Weights of a small GPT-style language model, trained from scratch on English Wikipedia.
Architecture: RMSNorm before and after each block, rotary positions, no biases in attention or MLP, tied embeddings.
MLP neurons of a small language model. Each row is named by its layer, matrix (gate and up: input weights; down: output weights) and neuron, and shows model dimensions 112-303. Each number is 500 + 50 x the weight over its row's rms, rounded and kept within 0 to 999. Numbers have three digits each. A neuron's up and down rows have the sign that makes its largest values positive.
After each neuron's rows, "fires after" lists the tokens most often just before its 100 highest values on Wikipedia text that the model never trained on.

L7.gate1248:512421440449446530485435486528512396513510392460579503486464544532491588511507378479454425494552501441539530485461473530439476486422519474516513494451484562488533562527573544494520542520499396440494576444528494461528497495482571508493435473437491432535590547553484488524470469476456515500521551497433414517522559470613591414497459478427449467431480596473386473503534488438385463454479601467529559450540509446573534503537512555540512510580471465429559455534505515485494497456538548530495577451446442512469544512468460471423469496389460537423581460494473447448480451489539517461
L7.up1248:432500587505459457518478544500449525505470534592507583548520576545529517523592513519473448505377501483526520571433489504552487414530557513491507402551429484533397476443494533481487519486497503468407494494586494432452415444544543499546437495491454471494494432577467562430463493561509497472513395428503537504537529457533495483506520541450518577546384509513445527506546503476500403425592399518447515552399536470408455538472409435458509531512487535487517444522506547589407434592566539491517460496430441519544529399548458530493548439465435587537523467425533488510453492477428430519
L7.down1248:493543484520419473471493467586585379513518344520548415454501562598553526530486483573501442453579518554467518569540523509480501561458484455457419459546542460546539497481521543473600523478442449524556480543544491522501615438523570473437439555501540432520523501474445472480386426427505556578572481582479395487440560532520492468448529447493425459407506576508454539515422477530481584552497505454482486470535527488447424443440472504434487546550519419457493432368460478414544486457540473544333478515502513506563483511447497577478459552522475400406544454523503497452436444540519583484
fires after: " |", " ("

L5.gate1582:487559453460405512484486548514476505534571569472487474415454531440461446539451472500523567567538602543514449412490414468545419576392379533592501486526467505512402514451521588496512480570593424537506462422509450502425414480527611507471474609525558470553472517458559536528516467518472559506479480541426552538417411432529487475501522413516458515458533541487421417592405537511459502447454525461504490444403558469506554479468603509585474541486446602437472467484532521571456513488505487460573486513470487465514555585493476457435488474380486444568545482561492520474516581674481436485
L5.up1582:510510504478544465461476492449431559513445565420517516490419667502461486363357491450560482566494561449586458488509460495489475495515454478500436519457435501512423543558500565517409479476482476533487416556438524494459498431433457475439582497492572451514506429515463504529476526442430586561510435539489568488465498474485475448500447415479568374506483514406555458624468501459485482567468565591413491426527571410489506572462495505500475466545488489521439478543419544573502552436569493451539530521467526514496512527492484491444461578539501549456383524512475572569413537493478505538
L5.down1582:496497471538561482579475468496486410490550539413456423564461454544455508566451505470523519547495498476497520511535460548430488513506606471407524469536472495468555576538519502528403525461460601532523482537570465522512537469394480548451564561523542556506499542527427573478542540407434483538599474530507470460393444495487455581541350544465596519477413485353584513501413548462470425548513565517436538503524526510497525531487431500511386541497501523497514465459456510520517460474489545515413481551499529512546498511489413485505490579432547552430392488453492520526456522447509466508
fires after: " in", " County,", " of", " to"

L7.gate504:534462494563496585513514470547447472442575546409448418490498493510498390435495434465581481499547453493498526489438417509423556586400530447506508560540503569458543571586581548519470508440535521517535475368458441472502454451505528446413537480505434456393523455519522447523554396466483460472409485551463537524438469505612425583487546451426421493496488483495477451581534492555523564496433515458427434447578518527503481578502519499435545464482533567561588503642583520435513518521465410492570497488480472380519478499467434569391575415520490394574518456530576534490465482581503398466
L7.up504:578555487630444550529525513495520544556515573499544563529553481562460414480444526621550510516479509491514625396516514491527427437458498449600548515544552557546570503613503570517378444564521523408472500434458573458470517534475524471532512552464522534501520477487534560548402533485513485590531481519502525461398493510505407500455462433472491493392536497461494504454442524512489530524507514499494418511525606411525509530507493526514499495464533550573442520456544510502559504515474559407510550526473482556508464481543454433592482519501495475508503460537555524526549522560458475466
L7.down504:544541524505520451531516475471392514456574533420499458477514436490584522459512466490528497478485542549452469444553519463488527557480500511501433456539471579521530570522585517566507466446460497483518451521553466565497497446470465569440459545527508521550504484526445492437504489552496483386521481559469492432572446502550505504521475558525391493455482567503519487412510578423468536511508530481432456490452450519450410491458449562604437457545444473507481455523496475505500516457536486500393493563516568455499369533587507433497502520456549462486439522449424500570523542549459532481
fires after: " of", " the", " in", " Angeles"

L7.gate1105:493506454445501468542454481524479519455531464575516539499476537506506521405388462521487508430450568529396415403557511534518444491502567500496504549543525434463631523550435478518516540515466537515475491457509409430522429444490513497470493413466518522437480563572538556553533490532537441543527516422466503511541502508490446491532544523536477521448429514515521526419433452551393548413462436404527602470479490538450544537599510505498547584556537527589566523530449469455584435535521473480553472472446437433577573551618515503553529357387531516487462516524468497388489495460444564412
L7.up1105:408473492452532498556511533545481437459425504384509532429485508515496517475430501492417513516414467502588458547441474578547520512494604511514569533488435504516571539493527602586516513485408423505530425362505541464492503529533507537531484512485529548395522438518520600552527542445560480456540438474542511536527500505526482551523523504514466470563570462590462550535460523559469613478499539418487513487563534521499454485469437481466561616508509435498481499489527489443600566475488496480433471541475509480511445530483501538488547468491433486507415433485531457376428509474461473469
L7.down1105:518483513505486484481480457414552517466530566621592512465541579382559514505433401525484532543493497482573610547559490502405562471391470445481479465415420472442562490599475484482480494548409481520455515552486499533376527537507465442481506519561427522596443595462615510406475425580463494570487497477465496509656504548473577498539537566570474492496538428532472582503492408525496489475595444520513441455445476534611469430494577577497483431427452573477533577482518498489505473466412507523550467429522504481466460568493520496555504497478458551515574530474571522577512497442510461479
fires after: "\n", "achment", "une", " La"

L7.gate1923:394475457469467490464564532374464431507504409619492521426538531515493479515559544489503530563557576495501537543371524500453443519429497583591523534519432562464543458502645463476599435498473475444487541453517451529547562503519433483467533434470511554395473424558491584466486461543436474617491493593497495444504439492539488532463480522528486514489502457552484567610487462526417430478392479557544478456574510591466384501524459521548503558491477487427478554607586635456534610492530522525497534562445597567583497470504459568449518440530425531566539471485419452523448516500454530550
L7.up1923:472433459505506465555491478560502561467487508525496547385513504478337531536526532404492527488487531459568503504485551427477471510511478473526471573550476531484351551580590525432587499545531487550600462564543494527574552476463504485483461403460547573589588435530526484523465530462455521452511549560567419473519434526519548421528423584533449470449502523533492482604475516586512506430522582474541517542562509489485530450512488482395555518388505430511538521521548503455493550543470529541550476473483529484497516530557547455475535487571474477540553468583510512393473431485527516452
L7.down1923:525449495459473428517547474541503540563527553500517545342551507511473476523530446464486476525539454549498506490536452455529507570506438451573505554556547448502559426467534452415486519545525505562481444560480453462521543510504592487494477459481423603396554469530537505491557469571548424471498570519477537455533353558453480574525516510566575507526544469474551580531571452572505478510422497572563503518480477461437515409502415525537472561532540458488451516527519607529545538465488558485340568620503572436509538474493504419467498501591497485549464436475608414541466486444446421466
fires after: " on", "|", " On", " World", "ative,", "r"

L5.gate793:453533457476542424382459520557501515499427519534512565563526452507475493561486509553483512449535570429548477460439399515439456513499468588473473457499495540389531528474483497546489453505560409437532458526528470467579512517513550561390519531580551481532433486467439487441501459480518520457404515583427435550525484485554526522625434444453463574476540515452444494586508537402453463465457478484452575551477511460516448488542508532586482518449437465510573451511499444396439507452514539495479392496469500455493617563543531481509567503504435439466480510573429513540547554473509447458
L5.up793:418455556603523452513553569527572524508416526465430544549481458471579490523613491550486474495415504446525521441486450507494452480597498521509598545500506549517606491467511487478546473450572453526529602530480456493591519531543512581449419499554502497544527400490594497507552463425529396547477518474545476537489505456453542476486459529485489472526558525432499493489572469435481428611462503468465508520483568464504420494452477488548516499495537381507550499498451388485408528435435522485492458406433506622493469501427428489580577500422547494470610503490459453558582493439604449519
L5.down793:460476519429530535553500464492590524537514566543542430459449493509532458425640489539535527502469454483545488535488599535496455409488556499555546614443412539496479529494497458475494516481522497533454581548589529500448447525465457454606456555455510517547626483550539555465523499459501586520447466510503491488454451545424620474528551463479440583549449464466490557414512380511467487562502428454568466538568530524434474625460477481430539500492532549536476465515503462538443508508508521469466540523565500521418462487437536565511420476424541570565579385501454515486557502429552455509
fires after: " |", "%"

L5.gate366:486431488431514563486409477497367497429516508570578659479536468487431512544517497481461564530517538466491512457530425457472466466475434503470483568487480568627495536461487497555494463552481567521456419495546481523445452549502519573516440567422437534467543559505517458444573452459593410493463395524566462585479486496560497523464428446597415549502506542495453549458480629498471517523494472565575438579618499494490549497569528482536582466583473493588510479593538487578501474451588492477532525462523471421494492451545466431493446474498452550459570536497458542560486525623551503568
L5.up366:518408568500458503454506490483470464505526556487521512476468503514446486462532502464378557494469515580505515499551517505490551522513488581480481584463523473498565477461499511573498516535525535484452503555548475477453483623565506465527614481461486520516459501540522433452470447512546447511529577527531558604448590537546515502468542654496451438557556408479521488472597377460460589505468546629596456483536603525488488593570499473502492392524434450431420577512551465467434551500438479508518587550471429449516507519508464435582576490486516528627460476571535575491456499486513552504
L5.down366:533503579483466559467460525529441590435541507577502473487528348520453564594462522532427475505516540553495423420588430452437508553519528542534438547542505487406494574531410501568511426558458468513445552406518453521452446447554476511453521563466488532482511531479511528554545524498485436567507503486482493463551506477433461561443434542468432534555605581554549439504523567429429614485534514521450485499537417596499498571461502531488556487517425510486503608541533531518508616476549464532425556506549463483488471531546467558528456490473584459451515499473558588546364477440378595505
fires after: " the", "The", " The"

L7.gate1721:490563550484512529457498494410543533492504521603521531610517496477442463509445392547559586559420507466445557407502502538585452556465545508510560414541532476517534415479471543530499536442474453516493467629499506447578496535412454435479445443508488553546536422582493658467551485521487560453527430566591466471521433597522461432444471504598517514465486427489497419619612489626409506514510437480489417495507464513501505431569472574379458493485496468413597454428527491444526436516482536537561529485495495460430501409537567475448488565565479527520490434494407560546501489510570526503
L7.up1721:496456490494432516505563511441478488575474502547570542513425449510526475440501461545474542584426617414496483470477473466459587488497465482428492480511600507569611581563498515525539472488512600494397487583536573534504558546459466512449555509485472510500408451527520535569526526416544582522541444442553486470509464508345462572548388578573516504519417427570509548474403474410554605540503422501467550537476550517553489434478506481558551489503397462517571507580493542510528462451497463536523472427544435493538390440552536489528515500455493558512439449564449542557431504539512464532
L7.down1721:449539554603416454536452446484491535470521513480403594473582559449429510498472566519468470375535434485486388450520550415497508530484512518617498506487521528424426514473581454512495424547447498419477579465486516446424509462532467558502545573541540560465451535539544471427503530538511463538501625494498561470546624504472512546558489452518508521518507487517455549465482568485524445456480473488548574501479540512523552584574575450498512415634470561479487515594514522538536561515483533509466502524529416466539644634554453563536507488446543472520507509428441529526563430517485565475
fires after: " the", " is", " a", " with"

L5.gate530:465561481495559485446557537547427507486453417460534423525523504502485509547484466428511421518435530555524490548507502434554509553499436508552469419540598530521461445551513561464485456511550534495522528463545443456480514460524532476499481480511477586530555570491450540527512518495473473445487443500518500526556464454529490539413527470585515460514434496526523493525482522524503487506491592574515520503442483497483430507521525445461541551458583473420433531505501540511486552583585506496484573491545510576483434497523592536443533521494546556551566548520463495437594507520507571477
L5.up530:489533447493506508418499471540546430482462502506585548597534476530521523493547376443623472575620589569495446468443530468566599522513399586563467610537419594526561513564444533454403591553501479474524371493471481506513525532504625560503466436574486457501523532600566521484491495530498514495546526514514586533495480588503572536389471490523474550421436542477513526523464484441496533430487492576546537441448592528522464484517545435496484502498463399485456489474471620472513419552519523554520573584553519542525472487478597498462555545469488523528471477497538466460574486603485458528
L5.down530:446588558505507456532478576442422610564495500488452555497556481471478453607533481513498451438374527513565454541539482435533558445534523598494449499492576519571558391533526454533553469501490546442515522469399507382477459492541483512371512465500424551588539473392519483485402540384500520445510577427506472604532521535520440500474479471550517549571419444631477402522517480533468487481550607524590499481406459497414450558507510448514511479526588436444454449459513537508499565495450505479250530482560607475553387460555546509488526577468452494573513519472523503486541431502524540521
fires after: " Good", "-", "\n"

L7.gate739:608528439518509415401436496483540541580559570488608562505460548577530507523482463504479530481535408525580419567473586588558548589491555559534460480597555524521587531543474474471528454617503498587506444549425396472443494462535456536451552510508503499587514497465499543544519377552559644609481499482487511512475413495451495457464562540571489546484511480463510537473513545447559521543499484462535528521470420500500482559534527472499564627584453476514461512529543455589514505592463516474539436512487464487540469466550575583505521567436485511570517404575514510532577420519432503559
L7.up739:475490499443378549606393520555438491537408414497534593451435516468422531513530428498482454558556535544455468480444438437413465503577547489580561449484472562491513534582638595585443488521465473436606501465473608570489435568570508525400449436467540480526450626475516486456533493556530429568540472433515467416541499538521516479510508541560515453440477532480531508450535503613486614545579454461564518398445507513527507492463520525509331444519504472449499547548442506517554477447532446550547523539483585436533523520472403469521524515461530452593435534501515441519476536526487465451
L7.down739:542516457551475583526381407505539496575465487499494503428481554490466462512525491526634478479521469520527487475518507490526500556466460444418477459533470465532466476507468606560544402573480450637498505491525460540531435521493477547426486580547473458533445493538463504475590426580509513539516480412398511537511468498508488458505539454527558528476477503453530552501519440529533600549466490389564472563527458509583438482427551538494511533532519427542414486502480523502526472519502555540708483512546455481575511573508539423530402446385434512530475429597454540482535506522350454549
fires after: "\n"

L5.gate175:556592466450527386542487558401465494505530449542595560408493585496575348498495487503578460525542538572536469438614521518606383568496557540394552500437475456511542544534512550440538399471471556494497591533570486510432569549467500595481573506474482579519360454410572523464573507459578483531565428478591552435493505504529553535521440482626575502482493408596538524458418562497492512454530554565513547464415430475605510418486524563514538498550461520531484460478519526516502529563474613510558484488539469519456512522474497520576519508366497586524495496527557494420466522519571485451
L5.up175:571437515444502478523467564542519522453370469540484540520458559489570522562526461389453447400507554531517483562471476461405390583462518506488454539580492453512426499511489540429464472387491444532513492542489497514447438533483460457468481474506459466497525480518429607456594417438514447542452441413510494462478531518574610460499580550512551552600535459552508503431538446542447448444503556518473550514452446514471424502553517488497551596534425496491581502528523492527617427445478461461494515552475415581549538547563544480499532500481593485438471482542558537469413480558483564565
L5.down175:477566474638503410490576519406506446428601534574469561506505542415521493492517398495591518489476471487537488458686428610555520575477486475510463458516420433465505440553537496442531491587442480516487528496435523499410534566524480511550522584519496559585479437400607493497448503632544498434615464518527430504556496533538554563531463526566480510483503508515487535452449391454478478522597453491465462510495416499631587474539549550478510594542474532488533567562575577519481467489461517698500466505490531489412541540449519491558472485432479497524499467454509500471551507413503468469
fires after: "\n", "achment", "une"

L5.gate2038:570465455547508571564514496526467472424465441577570441552487564491504546552507506538491519534576392468450559444563506526453506452533527479388529508407470555497517423506503503543391526515540553476472487422472550460603501473471575519477563482436460525581569551502464473505482457630460517494499476622531500567471553430518551485461479542508373448523489452555436544570451472475493551449429582530611548471566496460563487512558500525366518418499590512430545485398470457456456569496520529424521525530540539529519551523510467478422492433460455548457538558519533521539557552494505507482
L5.up2038:587506630438501613508486400442486513497509500510470545512484567515399457529502509520475531435389448399502567501486427457546468493446610467551514380492475538567501511528472515513547461522451575549519441551559500448500494535460531545560520543506496501443499482508541566466484517453439435516528497520469557467427539539522517476451503491468416493570547517551559505549475472492553460524504587449570517533574586428576426589527500523492523450542569483431495661564494546451491570599430472457488446454555437374483500482537468489460517492433388492517534526526540556506501577493561587590
L5.down2038:414484507550452445498491517447554387558569465537524499521595501494464470491557467476502533547527471542492419453490513558533517541414460542412480657541539427497453536469544459415468526473536477552570614469494576466426508449494489495436496373522511500501499503458509509535439552418579437515477503429463481483517500474419483538449483460528531438555446572500557483479558523549514506489494406475458510424483461521503469472541490515477462540447487519518400485526511461441471404463492475649403527479605527544489504611491528497570480409627561484647547499481480480469443493449411468462
fires after: "\n", " the", " a", " |", " for"

L5.gate1162:515499486531455557554437455466498372489423470539414641409446519501416576417467513575497519568545489575560528443435394377492479519476421590540519565526551371488488511537560535561407565514536414497478464491478519524558523450449486484433519524474585532502495573570527512626513476521511548447467543441525435473489389468528556590526504478546474458476492456431520530533418473588503486456443497579570586462454458471473445530561547472518531517462389567542413507549546466425452461468559553515506481473519572570581585466492489476548519540488438523467510453534464558547404524564492523474
L5.up1162:590489576475523509509516436583553459493453549578579478450519401537503420506474457551501504545402520432568465505512462549492462517523498503481474527429533514493527454560609566568467577476533508546479480533518496494526476517514552406451569523467504522444467468463499511488491555410482532566540557416470455508554508539440498528428515580398515491491481467504571494625530518475469573561413609499494424464563481462441503499499470575422443537554558497455559421461548563492470534482519519535544518538557504458562409480489485413516549566528528498480466492475440447510510568510518495426
L5.down1162:503458388517543403499675493489549527484514477533464528447503565554480555511557525466500481465431580516501488473556474626484466499485493424559560438460367475559534426442488455424443554481516484481490533481510553515494512574519554513505529507419439562556483602602507519474493528537433559410542452527543500511558504499568541525508538432460483507461436583502581505510482421584411540535508429510510516458552550482493477515495462562549455429427495522610466452565507445468480487480521530554637497471393501589448499422425537483506421524510469482555568480470440526441505477454575466476
fires after: " on", "|", " from", " Released:", " (born", " in"

L5.gate1713:511491444496453528509498515498416472568504499497451449588603571466457489514499584468440420417565418481503504471470393474563465592507535512560558503380546500471565434487533472464485471503413513497415512593508554500557525503452523495578441435546530568511476497543556469581454527537535521450476544479405478538458555478556469443507476459547455523491529579484429554464509426515481414528462513512581522477456388490568483526518519499498435480453416491499430404376532557474535471491414535550459473484579504483412442458518469583443520475594573391509412461533515540434429462413490496542
L5.up1713:549480547575484494513468498420475444525447535482513545497474439477561478517517505466482492571430445479578440519400517500417449492548489507446484495495492536437523520508529511476415480553536439557436472493483502456521489425518530436516391517487517473552528516574472432543520488525450484602572599451474439539478484501594571446466518475545506472453510429466526533496467477471515422592564531527382438509414432376542538528533496533530510462485543473465458514530564468445426501583476587606499481555468479518504432470503524564550485531479546519404541466443476405540509522471472532582
L5.down1713:504379476513567462523489547505500503480578411436512482487510479473473509475556472489495532495473517412548447525587422593485558495547433505521566491524430466510479480527458436538543452479566541492544586474438494450589472534514514424527508552486498518528504524477494523416549518482445427570429487577569569406581454532453467608496502481538458540520511474507408441478527383523445546551567429508581474503574592529446469470556446528551532510559510457518604559498495472520625528500570438461589493427464515532503498473517443486401561502494386424510545533502502542541535479530445484511
fires after: " |", " 2", " 1", " of", ";", " in"

L5.gate1863:501510513474387585475424481411556414460510493462458563498540529462531519454557461480407529488546527467361456437503420454482457666424414559544524438514514535533541518502521544519575483490593485605449367512508490538470518550493533510478442557427436514421460553525544512494462543571517522509431379502576506530495573539596505484482513431525492440546463492532481477492465575463514517435432524437586570539527477535612490508587609506488491561534452476527491409510495502495509468433547525459513528475521519448491485472464463465505503454420470516446562503536401436470508472446495574464
L5.up1863:534421508539546485529560462434461398502522538438444528461478555548562530429487533421454514470543462542439502584505478520478443550555508462461545507517441423499520505465394469440545474486433520538397438546477425430399495498456545530483449456586504469474561587520515473600471493650557467423452523469537541473435537512507542517463551565478499476491562489462427512473468559448543460358466573410538555449577521500527567534565558475458508497467437584469431436576471398521491436476529565500517460504465433577422476437439531576509501508474476496422433512463572505525476495423416533525
L5.down1863:465455477469560501505592517493489501439497538534534480429450491488535467453436547551507552453454448539471489583469566505492404501572583465420551506543466418425516526476438494377469530538428512474441474475524522396380455386478522479437473398560517360552586550503484523510408485500502515517509538415490580407436399520415558563466481575458562502482520494556506534423523549472473474477509437501438463447494527510511544511483419508445440480436469526417406513434469431455522619520524422648392471527475466537559441507527442502534493507580435537481501439451628476499464476436416499517
fires after: " the", " a", " of"

L5.gate1009:488512527622482436378427580520507559435526498457522490528540412559484533510590447523508671487606461561491464423539496461498563524536435504488446588536423522520519492480451593414478607520489389524551470425587530451394561505513482531479537441566538426499493528541473454448543529550494561588517523436409535594498469455598576426417552425478463488478613457495590583484525499594473477585443457553554552489451477538520512492509565514546488468542490506523457533497526533533517564563583484546536523500518531461498521584544474542461511503458532447588506477556538465540479566493508451497
L5.up1009:413451423444608402452449522490511438509519533538475414516471439630589494560470484479600534569424591582474467506639525463562478590534543439547553526534511542537549497475516531559422494511515501548494526530565516491465557514521543572478520462476586531496496530529541448517374594546406510494514591520456523559490484457424493543488480487488521531507467400514532452430589420505519466442450445492420636460430591518487465401549483467495489500522530395512447589491545456535547596552485594483512531434467455592556413482516616475515494524530415451529478485505426530380577575482563527561
L5.down1009:458520534468548536553527482587513478467459512438481532561495508494541520520482500410454437556486501521394372501454530411499486586522447457520505568455471480489542437568530456575482488605531504569556439464526463414588416458526538516460476542449509559542522526423475565527430488457480428514543458443407488470475520487517444540540506472484438411470536446521469478478511547448507504447527498583483516479590530548511523551507423359450549537446598444515499452482506575530536551427537418492316574532412547499578462425490523445466514463443506544544485493448518574407418516502560452563
fires after: "-", " cy", " o", "|", " B", " and"

L7.gate1506:571545526509554480494485421509507515576551509563622554595474505475492509500487470535533559525538519485375471371542474453470496513446452591539572452479488475506427482566480542516528494595493582459497593599572462505458476547568483548427375448557584516469530532418573461570533475412579465596505555523464572466451412527479546523539555516553584553406484569545471493462527532427439527581393509518485549553506534502455506485569457381564578473574555510515528412458462540511589567497454484505547533471587499452520560463475408473450491529494477499442607570532481560507482462539461534447
L7.up1506:399439519487414457437474499468538371493501423483448577506506420422454453517556546472432566485575489509460471389535504579476415475445427452431567483565563525426547573479553512556482581495474524555532505565505488462521469452453466448489500497480621471495542489571545461458497429483478573508501501417347519423530499473557431544537496472416478510422412527503418480512468507467496588475433501520554527565504472530518496555421467492412574513482445473473565606474538541479458486448554523503552491544521472470414516461416401504555591505576459421552551471421549557576447432522565560514
L7.down1506:500469443556515494525453477489510497574530547538489389535496560417484548568486548498462460516515501480565494513456480552445499579557509482570421519485353471522568542525571425564512454517524556512413467559532497551474548499485553416574483459483497568504560481554480507592481392493526528597504550525423453472533517463484380451502503519618529509501449396518438531451613503517402568507443526451594497542464522582556510476500533517516583513457549487498477451588491554445481483402517507525465404447621532617482533513439406460516446520502433470430426553534472531433474424501522433332
fires after: " |"

L5.gate1012:510504509458527502410588467523496399492543412487580570500530510587424542495495438555574472623521586485436560496608543521510459523474483492488462591427496605509367464500497496515522447510450470533458449460505528456590521439502593538547478516526492543560527366525520462487531489418437445549529425467448458482600509529487466435522464496416462590453423584419503627574438438500483439480609510527563535471489509487417492469524467448489499472510424395488506606519479540433530468520584489520555530633495502486526465569558446448523483493531482414550486484428522473542507503540551582521
L5.up1012:444572492495544512486579565518627488523563540504489454459506477536490489559569468492493534435568464526515524571495453492563427434591516508622470494455573543548472505467482590452500451478448452438527443473463454451581570478546573504427428474547459551586462468433585449426549432481436565526410580589491483586536513485551443508524589474506594461478491481455552591477471433501497484565450489572510558525496633537483452482550490545474546555528582468541509475492503518530566482491492404403472594464481418526430627532603509486520478453466471493590449478477482401481479487466469453474
L5.down1012:547485513488422488468475395562500555501539417511618509480558611527489571398481534499490565484534510560432494432485552530486463430494423519479554561442445503474515542545516435481511488495521493515567519495458541539474512460494485535580504597440478485530586421514567520501485514455478571469556429482566453442576425559468569495594454415519532435521489527526397553436437444425466562537467439527615556567561421469431449516491541498409545522486509482533484553438512494465437659425453528548489476423639593537466481378496380603502485422519525483557492428511451462477488504545493539441
fires after: " |", " the"

L7.gate493:505557531487466415422509471449508543470585526514483508515494528426480446566558510476413569475563615516507494443501442485540588557544505590460468489501501440481640503489427471608522468556491404510549465498501431511526515596551546525389458476473574521446438519506561485496558395502579452543502614560446503568473442480517592439445437513534446490543526465435515513495490499541531526579455430587502541500508468601514510497513461455536447564533474490498475486440584540487486481535498463516558497512476533436484460507584491495489554536599586515510546513463535558487502447520500424491
L7.up493:467467591479510529474548480593530505454578454449470539588510520537510536557467518502453492529523512554555476468445430542458500603509409433540489449545418410518517571512516504439448525558570582526521525519510510323517447538431340549492538489531550522535450473507461555579591463569402459524533506472549516477463456529496582442486442505520538545463521502482464571367526443523467505485590444553548460504533539439523541431499504441499526497400475483474591566489550507419558464533436475486529472463498453515523523420554510445493483446550506475486535527457553555427506445481549476489
L7.down493:553482500559518450412477568506565528481559472462487509481468509488429496485518474492518485470491675528481542554552531423551551552508519527613479512458549495540458527440397489672476493566513516470530400517445535471430509522536448482486489534469489434481423532520520474554506440526485507459522532469461535487562492511539519447466524476449380473576431516509450472518459532517495462552542560423472544488536509582485477499567493455452464500594537513494540437564537492510446477431491387511477477493577504509426428494523524497452507510507556436457550522489573404393467567515604562554
fires after: " |", " of", ";", "|"

L5.gate1845:476410506510564652496387504412446481418512593479689464586482449539557447514504551572389513599468525438498551439443492492539566518472492447406374504547519479493467544482507533535513575437564455453503483509550505589469461412502527549591488487438480468518495440551456467564419474494470599525548456456551530517513465510525454429473433525494430517528526502496467544520467497478484565498573508584450512546478531392487471472572567499487467442444508411588505583482495518557464514448548517534600580513497448552431439491534463492520529506546488487543435573600489491474446516443477496508
L5.up1845:493501431442476480617532583508407477447483483424527460496553519487575592490496539400456519447595511536459546480511584546495481560558499510538473460522477528508538538517419576470487497392532452542560459584450445445555500562566462511509538516490421411483507528563540423409456484488524482540462435517428465512559482497470520473513543607577429423487528505508515510495576550492455488485440456494466441519599556552475537588469488447388484550492575570533510483538500528522494486438591454518470528526553507543514489524459453501604447486586533481474441482489444494493487501558505521529
L5.down1845:528491524523456477478497540565415430498418543410528537511599474499483561496482472512435503483563452516440541604478476486483438488483444522467508611504506454513514495579477467340518510538513485474495545471539606492531473449474515547376402560541467457451488529502490529571504487562537545487432499454545548456533481485481413519544520509570585580512548473583455551456519550530494472492450492455592541499497535541440444446445466438448552515530446455509546514499483489510484415438461602532520503549468582583506508571513555514507463538508551493468484483356410508500533452499286509419
fires after: " the", " a", " most", " of", " from"

L5.gate221:509499513407417563489442613457481549448557593451590412518521504559466491529452459537531457520469464480443544439510500473423528536464500540501431535452459511448503520509497506598366538567537501510567557487522576550557531543556484491506527595500559491453418521494451506581510473454473554437474652566458428452472519449552511424549529399534446485475543501532596550492429532610539554456496487512550591423443495556517530501475588521482546523495359470508471457532525443439528518485522466512515526545456551598426436558523534515444475450502413558489435541556440503496522441580513387454
L5.up221:539418407549446504463466437574458463490455488430537499497449508406523450486467508407538476567486508426431524495488555438527457484505442557483403486553556500456501529547511452479517533478448490545500523537484559503463480438458494481477503509449537367391463642510405560517540455526503484569460402570405435516560418507514512524484439502521514485575480508458515535449483561391489556535514456485462403463560493549483523535487595603444522482491427565431534467450514525507468547527528532490561457523570508494493534511568509408539606525510474606512540592477536465555531416450519556512
L5.down221:481502458450501491447458492550539627477525536504459424405402533622529535512354481538471506538532451486521576550431453446467585430484517482491581482498510497465544616470472525493487530528523459539525502483456591377497448481560504509557459556532494421497547542683509566471484481539569509426556567470547540516420440378496458453469501542590485429481445511519508550550438518539522520499492441427463452380476579519538513597517536487513556515433470423534531481554569492438497552514499514425498511476522496639500531490428414585485511531545509464491527569465434564565530502557549533476
fires after: " the", " his", " The", " series", " their", " a"

L5.gate1264:478474483437481489440439440449463367473453476493509541532490514530429541530542504331471543560496516466453560474491489461495483548456425501565480520543492491531438505531419488638540502465506509538459520440466474584461499522475420507531547521472381441500566575584486496508610395545537507539552419455579432522543458554535519416515548439545406425532542543566571538532495471460499507543479563500539517428618478504450611506496491429416511602612542404500502519562557538570401404494522430454476584498606460504435527569490499542515547544461447506554529504523530515493487518541479463486
L5.up1264:431584458592556522468544515482494482458606473501486417513460562467441453461516589543508381543453472521456392466436480425514458563512560520486498371380397434571472542502433511565460511460442482499488541445509490504579540399486495486526444513469563510519520625482512445457510485527388512472565547536525497475478441572420552445511458539554515462545530556456451447499452572453515449477465549506475494502498511483527421548444462460498478575440537510553407453499464584523519564436538445566490578502504541477492561474500441502499445431463559440466458508497503533567490484562522495422
L5.down1264:540550487396568588431525483478440621486580550485505455488553436545460400416416488519493398567525488467540416484575536488455449479545520492494505513507499507463441497521564564510559442560505516500470471420499511564514531473443489627506461601533530519493498535508559520486522454556592446496519439486498457510613425505498555384475471467612633491580511532539505520521453500374600556485436552441427467528506563589550495482501473452450499524469524537548582471464457594516433547492380480455300604516538517489473492523539480529484448502487560468473478474445546514538517501527515513498
fires after: " the", " The", "The", " most"